config = dict(
    num_hidden_layers=15,
    vocab_size=2048,
    norm_eps=1e-05,
    learning_rate=0.00163,
    weight_decay=0.13,
    lr_head=0.0112,
    schedule='wsd',
    dataset='wikipedia_en',
)
MLP neurons of a small language model. Each row is named by its layer, matrix (up: input weights) and neuron, and shows model dimensions 64-159. Each number is 500 + 25 x the weight over its row's rms, rounded and kept within 0 to 999. Numbers have three digits each.
Before each neuron's rows, "fires after" lists the tokens most often just before its 100 highest values on Wikipedia text that the model never trained on.

fires after: " to", " with", "o", "ur", " so"
L4.up651:573499498450461518509511526495507490498534488491519527480463446463494470507484489523514544481529475491476523468514506487504452456477520530530527493564517512504501491485478505492496481509464512524543566430457462506568525483508487469509458523492509508478494473493494492514512473510475472447

fires after: "ó", " de", "ci", " De", " Ho", "Ś"
L4.up1366:520507518525488518492530517552458476501495405515532522483503498486481492551513494491503520520520461498478519459494485495525487518522472521463504497522503488519482477496477505471513453491544487539450531490499469481487494473485464472492464497488494496503492526510502559543494539548512502512

fires after: " ", " (", " \"", "-"
L4.up623:566505529502517474469509520464512499526458495480467509512470466508474523529531507495471493492488515507458510533493499468531469520518533526556513501542506529539490515445514532485519513525505512477504529458487531487512495469485509486462478468469511465511521488513523511482482492477524497472

fires after: ".", "2", ",", " 3"
L4.up865:540484492480494462484497485520479483517515500483533461516474471516496478500522523506463526507519534496465502528494512521505463517526528516475551493483502500513514506476504513471503501517494508486504571453498497528488505490563489460488491480486571490491468496492508555500530470519502470515

fires after: " p", " po", " a", " P", "t", " ("
L4.up584:538491527542538487546519532512465504512500487527485538544489521515493536495494497515487470522478494520471467509501552514469476482519510504513472482581496470511485499440495481466435491491549484480516469467473500526525540498462491518488506487469530471565465481457448524465512489478480463502

fires after: " the", " ", "S", " S", "s", "H"
L4.up528:506523514521470468527514475466457464494546512535504472512502541511465490528526541515477466514507546516469551516472446475503493542520481516538537505482527496509530511492501487490495522520474492471500496514492483487530515514535441526497519439467532472517481519463477533487518467511495510498

fires after: " ", " an", "ur", " An", " Lo", "ar"
L10.up354:497474482477474430518456500521485519539509492508485498511501468481492533491526515519512476483524492491484517481536496521488481522528503488519529505511496466495483512461460449452518542529528487476518496511528464558514553489525540518496497452488516504518499491532465473508497485507454489499

fires after: "A", "H", "th", " H", " the", "-"
L4.up723:483520524498514464492468498477491527531540509507481490477486499499503508524484480548487454489527539546484485512503548494512489534521498524473489538544537474498517502480453446487518488474477472485529517489469498494504477521506537485485455509469542513528493447508493548476535500494494515514

fires after: " B", "B", "L", "ed", " D", "C"
L2.up860:496511552496469516518452481496517485524489429478508486576493467526501505474506490508495582495506513491516553501509513503498450505525471501492527469529465478517513470440519502478464532484483517509489488506528459510531532487508460525528508483523530495487474478477441561525514508533471505508

fires after: " O", " de", " De", "ra", "e"
L4.up617:546517527547488521521477507516501472542504486436514520544484535479511495513490489498522500493498493497438520515491465447509501516516522541539527486529511464525502487514490490495463459527476487508448566466530480508483529480506515464483471465542519495482477480506494502534497507499538544497

fires after: "s", " re", " h", " a", "p"
L10.up1164:485505517522491482526542536502484471523512482496533520503454503458471539493501473501534477457500486535516527448498506471512507494487487471483489495508516486535490493476535478478490497464496491491503478488497464497517464507536491505497507481519519498507486533521511529528543511471509466492

fires after: " re", " Re", " Le", " F", "re", " G"
L4.up929:506501547504509500499479488487473477576470489486461521506523504535473478561524453529483522517473494505484480495483535543535502480546471486509477472489513449506445479524481457468475476491486467506514529468484513529537479500521473497475469546506447508573472549495449503501505514463542515464

fires after: " ", " (", " in", " 0"
L4.up128:478483496515512464488504511519475530509482498498502490529533519546474443540502514513506458519516481491543513504542477452527504474456473505541498489511517497518441473475511499491488548524524509478460479517530514484491491514489515471499501467449482531516539472511510494514544512521526473489

fires after: ".", "\n", ","
L4.up1286:539515518531528452522544514485487505525516522482536497491519515539490497539485464504522483468524477514507543517505455505513493523492510506528506535487505521473475511464542511499496552537493494529442465467523509500504519523536500481455507475496474521530479489468501505500541446547504500517

fires after: "\n", " ", " C", "app", " b", "c"
L7.up1445:498534522500512476498524531487433496520533455517495491494495515528466540512487496563487475483548491521476516467511458511503487488475466501516514500509552485517520523483518490486505514525499428463495525469527484506495503516502486503467500503455512529506520521487466500497516484527470490478

fires after: " T", " J", " K", "ev", " Ko", " W"
L2.up1229:508532492528491445514536518500511518511516504461483534516471495510496488510453497501496498488516506530527558523531479545495494491511488525520516548521539485512462521471463497460483476563507488495497543455540468505552501474528499474443479481484483495547520480494489497538496509504497508531

fires after: "A", " E", "L", " O", "O", " U"
L4.up806:509506574501491526457532520514459537551507512469511530509487505461471472484520544541509478483480509535504493496460528488485470540497504538477483544548553500484486518467476483487488509511497510511542552465476509516550495511503506514481512490464516508513487485472467558519509486539510480464

fires after: " re", ",", "s", " and", " (", ")"
L7.up1297:485501480519507474534449484506506523490542528458493487522505531462509471527525482497471512503470515479540514501512510457528512508516485500490511450519559462499531517492535519487517474506501481453512536484522500513518500512523505485525550494471500519531463452510459567525483494519549505478

fires after: " M", " c", " T", " the", " term", " to"
L2.up1269:508458520460524446498482521508485501491540489490520460526533516556506455539465473460534487455507496510515494481545518459504518472500472496511502462516538515523472488486517489474460461525517464495524495509516455474554455494499505490504504510500516535511530484497544502537518492526525523480

fires after: " ", " \"", ".", "'", "s"
L4.up155:519519544527469468506527513469461516545493493521510503482493525490477521482531509532514495483501452519509498481479484484487469485512516536528493500470533495511509440483516517490519485498501479503483480513469520560529503486527524493488441475481492497526506462475504494518485473501510455474

fires after: "c", "un", "wa", " In", "it"
L2.up165:509490491493503407474502561437493507520492485478536492508556517506478512503494420516510496485494544506484530471509501510503471519477497499492479467518494500521533483508539513492495463488470486484519468505484522520500491518525507514419527509459476473539539496493511525510479499531532531499

fires after: " de", " O", " of", " De", "O", "-"
L4.up210:556504536539468507466516505524503514539502500446520541535477480507516476509502492488493453524509511503501490511533521484523454485504538544520482481472506498546502467489460499505508482489498472468492596473481540519515477461473507502503460486529540498522513481529502547497527517495546467480

fires after: " (", " |", " \"", ",", "%"
L4.up48:540534528572489490492467509483463522497555514475492491560511519541514504526542505534509493482468505486512521508513507494514493503465492519548475470496536494496499514506519471511510496545518482520496535453470526511475514490506478481527455515477477457504480472568511543505497487517495498496

fires after: ".", "er", " c", " p", "/", " |"
L4.up1429:509504512494528500490481552487477498535509491525537475539472502522534493543530442510489512464520476483513537488516548499528481529486492529543512478496493506496473510463555518508506492491509475468487481496510485564490464526497517478523513503492474486520490494504536548516477488482517487471

fires after: " ", " in", "cent", " |"
L7.up264:487524528504515475502497526519490498531506489486532493513505580516485480516511494559503515506509497506520486475501494503474479509483469502511508487488490489485477483453541528463449534507521476479445519460526509461501467487486477509525530484476514540516482461513457525510491489464530482489

fires after: " St", " Ch", " mo", " st", " Mi", " Sch"
L4.up148:547515552517532526483489513479454505480497455523510564508510490436501536509553520535530506509477528527517494479506530546488475484461459477520539539519489507519485529477478515472505488538483495456492463438506509469517522503463523534519522491463529476506518496514443499486525470486496511524

fires after: " F", "ri", " f", " C", " ex", "oc"
L10.up398:511517512445531458499538482512453514513523495501509504524491477479504536500499437493503521469496496523480528503522487484486471516464478502483497486485545455543511485527482461489507538507503493497535524534492481535535482521510452513451481493522493509491486548499555463430538507497508450462

fires after: " M", " Ma", " Mar", "M"
L4.up1439:515531563474531493466517525446483513523512484472530495523488495483474511487539528495503474471505495484517521467498516527513480543511446492480552489499516470464502442515472491492490517520516533508504477486515494490526538527478495504518492500453531468519529552517478501502499436528485488515

fires after: "B", ".", "D", "ur", "L", " Ba"
L2.up621:481488544525496497517480502525507484526521483501520530532513479551503505521529478556550507468501517505492518498504484532489476513469510527485515449539511481514522463492479517497501552530501509489488499490535491538477513518468500564509490493483485543496514509499493494486491447510512514539

fires after: " a", " A", " in", "c", "th"
L4.up160:513487499502512465549526527477536508476542473497517522518511499499520524485518474529516522502512495540495522522498484497509460493497501504499502510507539485535448507474515491470511522528480481463495499498495478470534462471472495486469490472490512474499458534488512459515507448505485507473

fires after: "s", "fe", "ers", " Le", "ne"
L10.up1278:522518546513485488517466541510448463489520475482507502570449486500452547459545511506522512469513484496498510535486522480507507489506500526490558473503504461552482482469502474500511496537483489508497453472440449484507491461512489490519477470491528478489495504512539502466526515509563479496

fires after: "ri", ".", " h", " con", " tr", "A"
L4.up1219:521508521551511441521543541487485489532518523487525516482526546499533533486486481494493473501529502492523455492488451528473473516509532505493448542533497490549489528479466528461467479502459484477511511481523474518530497515470474506517541490486520541500444514508526552526466483475508476498

fires after: " ", ".", " |", " on", " ("
L4.up29:561512502477488507536494516510460495508505482491533499501489511515511465583479462529500490502527491488498498499488495476487525556477495519509480479490564518512507483510519471499468474522467484507494495487510515510521519524532496519521502521528466482481523498489567497500523513441547478485

fires after: " ", " un", "s", " c", "ev"
L4.up1406:493510513506508510520466509451446498509496560499518480485494504497474532513494519508544467528520526523476493502487492506501501510526458502479442484500539480480493452444489473488502521483484480448480487500484550527527503522556504515499520473501462501530490494513512495491514503497549462493

fires after: " T", " P", " R", " B", " U", "T"
L4.up435:506508513528499503471505507488485458523515487485486466494521473551499493498496530462525480504497529483525498473526502490518478458486441531499508465530556449516511470478516511481501520522490490495478512492438498501513521500508463542528503527473517474522509498512470534532540513506532477514

fires after: " ", "\n", "==", "L", "s", "."
L4.up295:500523523530517479483506493499422484537536497496513491498473542484502493495495510508486459553501526517496502507483464487534529499497504545549499515517514506494456533487477513477513476504513487486490514465488490523501545501552540507482524506522537454486492482469507508464501505494533504523

fires after: "-", " f", " c", " un", " F", " C"
L4.up1170:493493518501528453507523479535480511559509479450497520512513493568460479534521519458500450498503488537510490477499531505546470457523490501498485513531527501487460479489500504498484521515467482444469495485521517462503547523477474518482466496459492494498523514550520524499563496514506469443

fires after: " ", " h", " M", " c", " m"
L4.up261:502508505528537461526493543472455475492516512482505483514508528500515484531495493494499494475465497525519504483503525518492504469522487541525502483505550466524434484423497520475481494523508471476496483503507529490523540528501475521511511486482499512531498469553499535486529479502545495475

fires after: "."
L4.up1082:554497494457529444500520481493511448500512502501538486510453460467506496486495456507485494473503535513499510461468497514504494547477561532498531502493517482523491521484534516496490486550499509519537502417487542493510525476512520450494509519492541466492447528510461498516501490472585460538

fires after: " P", " p", "P", "M", "T", "."
L4.up1090:515534530490531480454497574521478488551468514514508471513534488479481474491468477505524504480482530525540512471477472505513487506476464541505484515527478453565532484496494466452494527465444522528510481497494512495542495503509438493527484503455463547523493464488485490513475461462489512499

fires after: " ", " (", ".", " \"", "-"
L4.up1465:507469508470564475512515505477502454533495493512491472451478467468495496501515510486482544512499539467482495468462502509527506492505528513456487497483514541518492522474511504462506510484498512483503521444494532479482475532520495465482476547442513501478479473490500518495490495477524487454

fires after: "al", " Al", " H", " A", "u", "ul"
L10.up628:510535494483533445494522551519498523514521502474504485517460491486481511515491505521477495494520527453509494475514475488505475543534479573513446549509535503553438511464529509481487482497494496461482490520540516470514449503504500495492516534484571517491526494502462539494552527498499526508

fires after: " E", " H", "te", "e", " Be", " A"
L10.up1006:504496488513525469537530488513515507508478515498514476531439507488524517529503465480510521515522519508521501502511479482498466496514497560520521477474524467495474511508505530472478507530482494479486542518513456451487490504513488515503510504497512513514433464474523524518514511479516517519

fires after: " S", "k", "z", " T", " H", " K"
L10.up84:531466478489535479481520561542502457478523509486499503556472507536466499520543492501490482511471539508460536495477462466518532525500494558515548499539511459522536474522507469484480506563472486505471499461520496505483520472540489488485486513508510510534513474525491494516488517547480503537

fires after: " ", ".", "==", "\n", "s"
L7.up15:482537534538480501493530523495470487525492491519485515506537551535474499485514498549511470509536533509475483494481479507516488547481492518514475510529519505498541493471491482462468521501517494514476478491475442492457488491547516497518493495507493510485515510506510491454480516530451483509

fires after: " h", " a", " W", " do", " it", "A"
L4.up516:525518543462480440511544510527466522526504537489536506480507500486505509496445476513489522463473503546487506478472482495516503493503501512475497538514500475500448471526482519465517492494508490501476502490498520505533458514505497505482483522490479529502470486501523502532518475498498451491

fires after: " (", " f", " \"", "-", "/"
L4.up1294:525500518520479474478504489486492528505536503495497498488495493504504523498544495515501530502523491518476490532522500505490511515515527510529588445468545504461512515417546500493483507520473469501540500489499525538506531480481544525498532445483546479536522502502525535503538509495528493498

fires after: " c", " su", " h", " A", " \""
L4.up915:548509537517520486513533474493464472515470488490523479538495524514460448548527496514493493460500521504504489527484508508523503459449525509495502474460517502507478488476518542494511552510503454447528509499490501494510543501531534508512525514490485497540502472534537485533508502472527494471

fires after: " Ro", " R", "n", " B", "un"
L2.up407:503506509507527486491479497486467511535512470478538538514485492511498545508488505500511493503497509503546553456529528500531450497480489522497526517495522474518483468496551477486495537529489486469500489486492526475535514457510449505426510474478525489498504504491475551503485463511534464510

fires after: " T", " O", " I", " S", " U", " Th"
L4.up249:507523532525448455507511505525503504467512507462523508541485534505484513465495504506546493456541534517537560551514498505485486443489491508536524470508501495502442489495541484506484530557471484450528538487560519501527550521493513479473495472498488525489518478512513487542537414503486460520

fires after: " ", " \"", " w", "ten", "vo"
L4.up1185:484465506507491475552504496507482504513483475506481479500514520485501477505511492502493533489500485492503497526475520479505477510528479485543451465504507506541522504478500497501485493476535475454476491503503519532494483495530499472510503515458482493511531487461478496494491520489497501499

fires after: " ", " young", " an", " The", " M", " c"
L4.up1162:519543522467486436522533512476491529485544556475472485479478513522506520490547455554496472509514540523500565502484500525536481525498535485494504510525509477470515472482506480481465505507474489464529527506492548486534519498535512517495479504408539469494514495535455503483507465521532485495

fires after: " f", "ur", " g", " 0", "ar", "st"
L10.up1472:506483517466489494521471483496459493558465518508460499500456487483439489520481519533502468501536505518478495488527527484527505455514517488517513488485530472495446467491475478478510475523531444524496485488485486569489513509507477516468519515534511556558520472492448500508505477489528486469

fires after: "p", " A", " a", " h", " C", " pro"
L4.up1009:528498543500533465511500501525487497531497486501491487487515487480483533507482476510539514442473522541538535473478520517497504467464454513488532479555478470531473502498509502473482512514513438493521514497500479473483499460487524538521539520491502470495503504527462535531495482518484494485

fires after: " the", "ist", "it", "d", "me", " a"
L2.up657:473448532452510450550491513489464516500494490494482496462478477481527547474535509537515502473518524543505479488492521472499495516469471502481507526528542491511509503487511482498487527495475456476485511493483502484531522496509477483453488476496480513510481507496511500481522430514474482542

fires after: " Ma", " P", " ma", " p", "tra", "M"
L4.up1062:528457539502522490482509549492470516510495514523520456470512508520470514480469508530556517480503504516528462470518459482513458489457445491497528467545512468474539527528452492489480527503483479512515480491451478494500498541482470518468528486454543477496477498501472520496491448508477521516

fires after: "c", "ur", "ic", " co", "en", " Ma"
L10.up261:526532503507520469495484484517474510534561508527507510530490532514481464487503511538519472529506493519492474527546518551515505501504504528466483487487511469495475519545432526481472517504509483466533522512530490516536484534508520502493479511490507466455486494536489472482519490498489514508

fires after: " c", " C", "ick", "ch", " "
L4.up257:467529527525498494534490484490473486497479487437496472532487485465494508532520467520504506451536448510501505511521513524526492511501471516492561532511491495498495487487491501493476461539521509503511496497506491492500488521474505506556527518461467520526532529537492529489520483475553487462

fires after: " F", " the", " de", " De", " Di", " Ho"
L4.up1133:546521517479527477479492503482494500499478470499487495540501506549502437548482514456522467492497496488489480511494463485515504468501499521519498503475507469550452489462494476464528517491465509444487528465511503550529485495526472526467458481489524485481464509472518525517529524504538500506

fires after: " S", " J", " K", " (", " a"
L4.up1477:494507501500515512534570534480464483550539505530485518541474502496500507471529486531448513510513517495472540479495494532519487502490489524481527510519533469528479519516446485478495513529516438478483487469513532466493512499507505564498488498468547484496540481502483489480520483521494504518

fires after: "c", "cc", " c", " the", " C"
L2.up1480:505454489474510502464468511473507503498499502514508538478497474564491483459513521542509481493469520498497512509537509489527494509485492523523466506507512495495504487451510498474507532476472492458472500482498500458518535544510481525534476476501479537488470468535546515520518494514515475500

fires after: "d", " 19", "ic", "–", "-", "th"
L4.up847:492512501506530476575558514497448471535495462500552512493489505509462533463500476502499520497464501491500522537494498517506482528510492523488505473538491521555497521480475500502491482508480500502510525445443499527520487503537506479469498467497505487499466539499486493455544495516506436502

fires after: " un", " (", " p", " ex", " ma", "-"
L4.up1463:509507494513518518507479513506496535538479490498522491514486495506477484485496536529537506466512510510477467487495469539493488485475462493475459529487496506507524519517457467492483534539440468471524506503464562515483479491532480474468504530491490491527504502543522508509458445496507465511

fires after: " ", " K", " c", "-", " S", " p"
L4.up559:478538479521521494508465494488530498540504487481462483497470490482503454551501499544482479466548495525500500495472462484500491493517504519527506503488505494528465503496478542442462498513475466472507515486540472476552569465488517551503469509510523523545508466498476512490477463492491505445

fires after: "y", "ch", "S", "sh", " S", " J"
L10.up201:507512504505456507521531476441499489508501518456520523530489489491478511505488513520491502533492467533466499503498468551485490542511504536516522506447513502491520498523486551486508468494509492474494546513515491496525527480515510496508528508485493476513500486457471504443523518486529504524

fires after: " p", " the", " a", " P", "s"
L4.up1199:494519494494492486497491511490480511529498518494493522496479467499513509505478540513521515474484491568550478480538501562472469460462461485552479516543509495493492491466520503481479513516489480480531500451477459481492530464512508521469514473503514503559495459519460507454500425520474494518

fires after: " S", " T", " K", " Ra", "re", " Do"
L2.up1226:506515512515470500481514508470515494492502507461528514548477541515494533508509525566494527542497517485533558512535502508539473492521479483545520536469501484473496490436515507490499516566502476461471548427538482483499544453509494497450505494510543503489489512496489508523470464534497484521

fires after: " b", " (", "-", " ", " T", "\\"
L4.up711:524499476538504486481505521519500502508495474477488488555508522513520451517520481543497492531508535475487490520489497447536513485467523505541502512497508448503465523492475542483486511514531480496474540472539485542488539485522496475513539495450572506532515461436512487509514467499505511512

fires after: " "
L4.up119:523525539498470510505545509484435529550520493481488488526508535537503476538523472511497458520498510512509525534473523476511533489461510518519513490494525515462481514472477506482502508480523495469525460506493478463499456484519530515548518521483494507497521488504496532448538508511529502460

fires after: " ex", " at", " p", " Con", " Cor"
L4.up111:498484560491570500491461561530478494498522457453546463495547473494511521496501510504469504476508496535501499513572521522546515502455462515488519484521520486513465508465454500461476510498524464507502542488546462494530499488471503525502515524497501507493500437468472484499474494527479477538

fires after: " ", " 1", "00", " c"
L7.up1177:511512499530566449523537500530497531517501503471512519494482542500484485501459517503472442506538489517476525494492472514499498497535476475473557497522518508509506476456494480504495473520476537471474515448488565501508481458476458526487458485453541511505511515538508482481489497466470489496

fires after: "S", " U", "m", " United", " the", " R"
L2.up1413:497530491460490481509500503479491480496556484514518494492488501525485503531524505517521470536485508468547500486535515465511459493496495495533522465559528477487498483475536479510474482525518477497474509514484509489502514473500466533536497510490502498514503505494526497480522486568538451488

fires after: "===", " con", " in", " dis", "==", " inter"
L4.up1315:486523511543561518536518508499499503491521483469493520524522493519455514499479465496514466494509510489534481507512509505474526505519508496485505490551517519557502486490533523482521498506535490464474535461508473506506511513522455506495509479506514494518474483500459524469549527476538530510

fires after: "s", "p", " p", " h", "com", " of"
L4.up518:527529518522512446477535479502511482474506513510573496502513466465484505507489507462497503504487505525512539464484517482489485475532502502491499497486491516532482530477497479486510467520469483532514501475524503507508482508511474535522477471483522475501484440471518520482532492491498447491

fires after: " ", " T", " O", " V", "\\", "o"
L4.up1100:527545519484505511467521502494502520520543495496495523478469491479519465522508550483452504509494506494491509484537473533540489495467537488487461520519523485525488545491521495455518530549521516493511510482487485470541524473493524498535494465468487502524541448493491514526517472457527507493

fires after: " p", " Ma", "ur", " a", " Pri"
L4.up422:535508514516496474512480506493502505489520502506512457566495505532463491483478515533488503479497521499508503488520493502505493495460476516539508467536483462527506525489464502491477568515485488479534530481466498471504523497494533482468526526478553467509524451512446550521518489553464513533

fires after: " to", " the", " would", "t", " so", " mo"
L4.up828:563498522430492466540506524519499448476514511519498533498462486453511475467470517529574566501499492502494518496490525486493468488491499496522493516542510481513516483499461501479495511488482478522531520441516504516490471486474531500498521460484469466520517492516468494475508456514471481463

fires after: ".", " Ch", "F", "ab", " ch", "J"
L4.up957:536515498485532492481540495464483526557489509473510511477480494519508530509470445511541484518515501559504503500488504551536520498553529551485539498485538490541483489498508536493454445502507465540504506429479479520526456459512491563474498511475531466524475520483455495451496488461557489522

fires after: " in", " at", " P", " the", " p", " |"
L4.up972:500503533491544490510543505483483493474504514440518503534535503520499494491516509546475505501522499507515534510501487507512497507482480502484547454554510473498448517444492495502522546541454478473500541505515515456527486517481517519518502507438471536489468449534495542499510496480477493520

fires after: " the", " in", " 19", " ", " 18", " The"
L4.up595:513492519480558494543511526541500497477507465486533485505534505488495449484489466464490469496507497500538499505511501474490514462439470490507486496483535514513433509454469510465510544495501482422505497484541501519509474525492489464505505460515522493483473472499534476518522506532536487520

fires after: "-", " (", "–", " the", "s"
L4.up1444:515517482510507463493509544502486515536503453496512433481521504518452471512458499510542511496513538476504469477531488463463502549486511504460487501530518478502478506473475506485472490468487494531524573475524520504529506531514533488474473488448508461556499466535478520489533511516539500493

fires after: " ", " O", ".", "n"
L4.up314:501540525523495487464519531502453519521507501483524484526484534477504544524471525509483499535515505518498513521504501544497491506526543497525486554502544457469475473472490506504511493580506488441521524481476514489486479485498501494498496495476479453494476510517528534504560507475516508531

fires after: " J", " se", "z", " Se", " re", " Re"
L4.up1027:517525505523515488539481502479427515525496490515504541523476503509490496512480473505473461459485449509533509493463495528477479492563497494495502533518542493516491505514517479492483497514496493493478515507517526502525497471567508537450470520488455449567497521510547519451542530543502507474

fires after: " p", " P", " S", " C", " K", " a"
L4.up504:524465513475511479527482512508446508553494483525515502554506464515494494462528504524531469478503530511505560511492501514506485519502472492495529488516498474534476472480498493497476498543499458469439485476490505462481525509504487486479464496488544498506481444503471493477526507513476456510

fires after: " ", " M", " c", " N", " H"
L4.up986:485481531460568492496514519495472492485498492528476492504480506508494480519502501500496448512511524527441499496434517512527553524509517517494487522532522498512499482463519491469524513493481466425504466508482548494510462486465487485531470512464516478504496473510477535491487506522463473495

fires after: " in", " In", "In", " A", "st"
L4.up514:532510523510521455493516515513521525518511462504536524524513522505486473480493429536519484478552516487522482513512478494469493489482489512513477538500529487547466485481504491481503505533515493470532501487485445493551485497478542519524507485471479536508454477482513490491496479489496495518

fires after: " with", " of", " or", "se", " a", "ce"
L4.up408:537484494465472517477536476516478522461506506491506506502461499477508531501501471533511546528608521529451530516499453531469492522518496521516509457505510496545480499530473517463484508522492498493529485498482537498504509464531462522491524524516498515513522488494517477460559463460441485461

fires after: "A", ".", " B", "D", "ed"
L4.up213:509530504501514484521562520488480533521538495505548531500505502525511495468514512542494488446489528489446525504510473477507467536490470554487531533485547535496474504452501489491499504514480484490491491507507503529509512524509495528488472491514543497512479458459507503555493471534548466490

fires after: " O", " of", " with", " in", " Da"
L4.up526:559505481481480501473535528523467487486531441508485538480456517496510500470513440530486536500554495509475503509487441505454485512463503490519492485522503495503502508451507524482494516523485509530517532465493522480490525429485518489484494478481517470484503504541511507520478512491513515481

fires after: " the", " \"", ":", " (", " and"
L4.up755:495521514505467468522483486511511501537543527457516503473506491498489522509540519522482506471494511507476532495500488470463480516497483510513506475504525470456508449499510536498538539494491487470466494490554499528528549514528514492491510461451512503549502491466527488498492446536541435497

fires after: " O", "T", " T", " I", "el"
L4.up354:517531533494494459490492516513483497494551500498524470507510534487512491510494527516495501501478531481503487515533481495494519490480518503540505525534516511469480516488483473492486479525483488473491539500502470475506454487480531512479502505498517501525544446498489476504547393506504465522

fires after: " "
L4.up1308:481509528503542466489523474464505496519492499467507480504531482472488463522526511506487472514476490520504522489428478478485506495447540489442518492524508521508497477505513494473479473540500494496556487489515480476546528467504525540539486475455481543542529498534481544461541475450499499448

fires after: " U", " T", "+", " Sp", " sub"
L4.up98:499489520468520525484501518478476509541493480502485530500472513499468467512486538512505489449545532507561496530539507519502461475434478517500522480518505497532498500471475474500500510500532511457505523486458519532490494490481447528505480501486522462527542512501512496464524496521528511509

fires after: "'", "H", "\n", ".", " It"
L4.up904:476485522508488522491474527519490468523523505486543473539528496561510527584482455483523502519527513525476536518526450519499477526504487509534521522485520513478507512462508475498497530511479498455484484486521466536481464552533499508511481479491499509500476504491528512528531472529503525557

fires after: " (", "/", ".", "S", "s"
L4.up661:545495492501501491513518524521551514500494529449507506513501479483489547530540474501484475476511503504496501465482480503518485514520497519514484495514527506526491519488519501457525528544460499497487496466535532550482542540532505456488475471518550473501461513470542486479477496504535476474

fires after: ",", ".", " |", "hi", ":"
L4.up1193:525489524489484492508525504522518500528537509504529488491506484501497499466501477513508523468501473534463561506498446494535495513524544495499523460536525493488488470512521479471472537518523513524480531463490472493526470516543509495479523452518490551528501448493466460504491458514495442487

fires after: " F", " f", " comp", "F", "if", "re"
L4.up1181:491468526481527496526526475499488469564504471512490520528454516503545504491541504516580548483526535488478515499472480467471460493461503477501504489487487510526502522512491516477460515504507487525518512475450485509496496494523545563472457496489522480487473530536524484462524437473492473497